MLP neurons of a small language model. Each row is named by its layer, matrix (up: input weights) and neuron, and shows model dimensions 16-79. Each number is 200 + 30 x the weight over its row's rms, rounded and kept within 0 to 999.
A block is one neuron, or neurons of one layer that tend to fire together. After each block is what it responds to, as a language model described it from the Wikipedia text at the highest values.

L6.up80,243,209,216,191,194,218,192,202,185,249,162,236,223,192,190,174,251,196,157,209,169,188,165,160,228,200,173,216,203,184,173,251,208,247,184,182,209,240,166,203,141,207,207,267,149,206,181,182,237,151,175,189,212,183,177,238,185,132,226,206,173,193,165,162
L6.up157,185,209,193,170,182,222,194,215,255,208,177,172,221,209,235,196,200,212,171,165,220,201,196,203,210,211,183,232,175,158,226,181,181,208,198,171,231,200,186,185,154,256,235,210,146,210,194,210,183,184,215,198,219,206,179,212,248,162,176,167,224,230,201,192
L6.up485,174,159,199,179,207,265,239,184,233,227,227,243,170,211,199,207,200,209,241,193,214,195,186,161,166,218,219,197,126,178,215,206,174,246,165,181,166,176,207,135,185,162,255,224,208,211,200,206,247,205,201,164,166,175,158,205,224,175,231,204,167,164,257,179
L6.up547,171,182,205,172,191,174,199,191,204,261,211,229,174,233,213,208,243,203,204,227,183,237,178,180,193,240,173,268,183,232,194,171,243,271,156,181,201,168,153,220,146,197,189,188,179,201,175,202,197,187,182,159,189,164,233,223,172,222,192,177,238,185,236,192
L6.up874,165,179,196,196,218,197,182,169,198,172,180,202,199,196,223,234,187,281,182,176,205,177,190,206,220,178,138,183,273,150,231,211,159,217,147,211,152,188,179,216,210,175,261,183,173,207,155,170,206,165,204,181,120,183,226,217,199,218,175,221,253,198,167,178
L6.up928,183,221,236,244,186,203,203,161,178,217,161,220,203,233,180,186,187,218,261,233,212,213,175,202,194,173,175,219,244,178,130,221,192,214,180,208,241,214,173,195,192,227,199,198,197,217,224,225,209,226,218,229,136,206,231,138,227,154,233,215,209,191,228,220
L6.up1120,218,167,215,229,173,209,211,179,153,235,162,219,199,186,192,189,149,152,212,210,178,151,196,215,210,153,222,221,254,235,99,184,235,258,182,220,223,213,162,205,182,212,218,198,219,219,233,225,254,213,178,189,157,179,135,229,215,169,177,207,198,218,199,222
L6.up1214,215,199,201,190,194,199,250,185,203,183,165,144,205,173,172,203,186,232,210,250,196,197,173,179,245,195,174,185,166,183,148,183,218,183,164,213,193,165,261,151,187,269,243,189,186,173,165,198,169,143,152,175,145,209,202,189,211,204,170,242,128,236,147,246
Responds to: Word-final verb inflections. Inflectional endings completing a word split into pieces, mostly third-person present verbs like st-ays, lock-s, overlook-s, sometimes plural nouns (refug-es) or past -ied/-ted.

L6.up214,245,175,254,216,196,158,221,224,188,184,209,138,169,184,170,215,212,165,213,189,223,161,191,201,193,219,220,202,212,241,209,236,246,144,236,166,249,185,180,231,220,246,204,223,227,163,179,275,250,184,237,166,192,158,231,199,194,182,255,220,215,200,166,152
L6.up286,204,192,200,209,191,180,185,163,211,138,205,185,197,204,165,210,248,224,194,233,236,204,189,242,226,235,188,203,183,179,209,247,150,180,208,166,216,226,235,168,201,175,245,213,203,205,180,210,219,129,182,241,182,181,225,200,189,157,211,228,187,199,208,227
L6.up538,205,200,215,170,210,136,232,200,186,160,187,195,226,226,209,257,205,139,189,222,224,226,189,176,173,191,216,197,207,223,180,235,185,240,189,222,208,225,188,197,227,223,190,172,221,175,179,227,196,193,165,207,124,203,216,219,184,256,201,154,175,203,207,183
L6.up558,197,140,211,199,195,144,246,198,213,156,193,223,217,212,212,180,230,200,197,168,219,200,273,164,260,275,178,212,185,149,183,200,192,230,230,213,180,193,204,193,192,175,176,221,226,250,180,179,239,178,190,207,157,197,212,203,201,207,234,168,217,182,218,174
L6.up580,194,130,217,208,201,167,258,195,177,234,201,164,225,131,225,192,218,194,235,235,242,209,216,170,239,228,231,190,177,183,175,247,223,206,247,207,239,174,207,182,170,209,246,193,159,204,170,212,173,208,175,222,206,165,186,197,209,194,219,181,233,189,196,158
L6.up785,153,204,157,199,200,189,244,219,220,203,169,250,185,217,230,187,238,165,177,239,258,167,215,194,224,243,276,229,175,205,191,229,191,258,212,180,222,138,265,216,218,221,191,170,188,222,173,165,237,214,229,253,196,197,209,166,244,185,206,197,194,217,169,167
L6.up892,190,189,259,220,232,204,190,223,220,188,200,156,226,183,206,172,182,177,232,195,213,217,201,226,193,207,190,244,241,196,161,201,246,221,129,242,204,175,185,188,197,149,217,195,161,205,234,191,226,271,229,217,148,124,150,228,202,130,188,197,221,245,155,181
L6.up1133,204,150,194,207,241,162,240,245,205,238,176,178,224,254,236,170,208,149,222,268,205,243,193,191,239,212,196,192,138,159,211,202,190,196,161,183,250,202,249,210,209,235,216,167,196,137,199,218,235,228,211,183,180,169,192,155,215,226,155,174,228,171,178,177
Responds to: Location continuation tokens. Tokens just before a larger place name is given, such as the comma in Waverly, Ohio, of in state of, or compass words like South, northern, southeast; also long in size measurements.

L3.up81,218,125,175,206,226,222,217,200,177,208,231,163,208,216,176,214,251,221,180,179,193,206,234,167,200,202,159,165,238,190,226,205,197,192,153,154,238,184,175,205,171,216,141,199,254,204,206,236,192,241,162,189,147,205,237,168,147,196,227,239,222,182,236,177
L3.up101,166,208,217,190,206,211,186,215,181,296,195,166,184,210,211,190,197,240,240,162,192,231,209,183,144,202,193,225,137,257,211,152,201,194,181,188,186,204,160,239,197,214,169,193,225,136,120,184,183,216,190,190,202,180,164,198,180,192,181,191,211,139,195,221
L3.up132,225,192,199,212,215,201,194,187,206,220,177,179,143,131,217,188,238,171,198,183,213,152,227,207,202,195,188,122,181,222,215,210,205,200,204,221,179,224,185,232,216,206,192,165,204,172,153,202,183,197,193,200,207,230,152,136,160,177,225,149,169,155,196,241
L3.up134,237,251,214,171,190,214,243,221,192,195,232,189,231,148,215,172,166,147,177,188,226,238,258,181,200,226,179,207,246,170,160,172,118,184,228,156,187,240,222,145,213,197,180,189,194,146,197,218,197,209,169,176,198,135,228,139,214,147,190,232,281,192,166,228
L3.up332,197,203,204,152,210,203,186,238,238,202,252,250,184,188,184,195,187,198,199,151,180,182,224,229,205,184,214,183,179,164,159,221,169,139,212,177,190,205,181,230,179,170,173,175,183,168,173,172,201,229,247,169,202,196,194,194,230,162,264,210,211,201,232,156
L3.up582,219,193,202,197,210,200,164,277,194,227,201,202,129,211,227,150,135,198,248,180,178,120,240,177,172,228,212,207,194,193,172,205,187,192,178,196,187,187,182,235,221,173,155,166,205,179,146,170,198,151,179,172,230,236,164,190,174,197,197,238,186,204,236,186
L3.up1145,217,185,219,185,215,241,276,184,192,251,217,198,196,148,189,167,195,208,195,149,225,199,221,183,213,131,194,201,181,150,270,178,235,215,183,189,225,169,183,176,218,237,190,202,220,230,184,206,248,245,194,207,255,248,208,164,198,236,201,265,155,197,147,162
L3.up1182,189,225,183,204,175,162,241,186,179,278,156,177,282,177,221,263,203,166,144,182,166,182,211,211,206,178,161,203,211,233,218,182,208,218,211,192,235,192,187,222,205,192,199,145,220,215,204,211,206,209,225,185,174,181,167,177,217,128,181,191,226,213,183,241
Responds to: Commas and B-word pieces. Mainly commas after a place name or list item (Washington, D.C.; Newport, Rhode Island; "3rd place, bronze"), and second word pieces after a split initial B or b (Br-ady, Bres-lau, ber-ries).

L4.up1065,232,170,236,212,230,153,201,187,160,248,191,205,209,198,214,168,202,218,208,186,204,196,212,182,194,223,172,202,210,200,224,192,192,190,211,194,203,202,219,229,264,293,195,242,163,178,155,228,227,184,204,178,166,218,173,170,216,279,175,177,243,175,210,169
Responds to: Place-name connectors. Function words just before a place name: "of" after University, Duke or Province, the comma in "City, State", and "to" after moved.

L4.up673,202,196,213,138,208,226,268,186,260,213,153,168,196,189,197,245,205,228,147,204,201,187,156,205,235,212,190,228,195,228,174,200,217,217,136,196,203,174,143,187,166,219,265,181,213,228,238,218,215,236,189,142,134,201,171,174,209,206,229,184,182,168,147,195
Responds to: Main verb completion. Final piece of a sentence's main verb, often the third-person -s or -ates ending, in narrative or descriptive prose, plus particles after it (starts, operates, end up).

L3.up232,132,127,178,172,172,180,210,177,235,175,223,234,251,156,236,224,218,205,153,167,224,163,178,215,190,266,196,141,195,250,215,237,197,256,178,222,183,163,223,226,150,176,197,237,208,153,222,195,172,187,117,193,186,181,212,187,207,189,244,126,180,173,217,176
L3.up301,133,212,198,174,217,226,222,196,226,208,185,190,208,187,187,214,227,183,146,191,188,174,199,203,183,253,172,206,159,242,212,231,139,229,138,206,155,172,199,215,179,240,245,222,154,171,203,219,231,146,163,193,167,257,189,149,184,163,192,190,185,211,212,202
L3.up410,163,242,224,206,189,203,196,206,222,177,159,245,210,216,215,208,179,199,203,229,217,173,224,132,233,135,162,204,229,186,132,238,237,227,245,160,223,155,203,148,248,152,257,228,204,159,222,183,229,254,175,234,154,191,186,195,235,143,207,245,271,197,264,186
L3.up420,203,237,174,229,185,174,241,195,199,242,151,189,181,194,198,246,235,129,224,210,137,183,251,182,211,198,181,200,211,191,191,215,217,208,189,226,223,164,209,191,224,190,225,171,166,176,245,216,228,236,187,271,160,208,193,193,247,195,185,177,237,210,224,233
L3.up834,182,228,154,174,125,153,205,162,203,225,155,175,236,176,235,199,159,214,252,183,217,219,181,162,209,245,246,177,187,243,177,219,173,232,176,229,196,178,159,245,192,227,214,270,262,182,255,171,226,196,188,148,189,267,206,182,189,156,212,206,204,246,249,202
L3.up884,225,211,229,154,193,226,222,182,212,202,133,146,233,176,209,162,155,163,174,170,186,217,235,185,161,197,205,197,235,248,177,164,126,155,153,161,212,191,168,184,175,205,202,221,225,156,191,227,180,200,148,226,184,175,183,153,237,192,182,167,203,294,224,196
L3.up945,195,272,177,227,169,142,206,229,228,177,170,264,173,109,188,221,169,220,207,180,205,224,211,188,233,189,246,242,245,206,166,176,225,210,196,190,197,162,209,198,176,161,244,257,223,170,225,179,190,235,187,191,207,164,184,191,200,194,222,189,190,221,198,203
L3.up1123,166,160,212,189,229,180,186,175,213,258,212,202,189,170,219,191,182,173,200,203,155,161,221,162,215,220,192,280,220,185,174,191,241,206,212,205,195,211,179,191,191,202,193,198,186,185,261,203,235,225,189,268,212,181,211,206,174,194,188,197,227,140,209,181
Responds to: Plural noun endings. Final piece of a plural noun, usually a group of people, where the word is split into sub-tokens, such as exper-ts, vict-ims, us-ers, squadr-ons.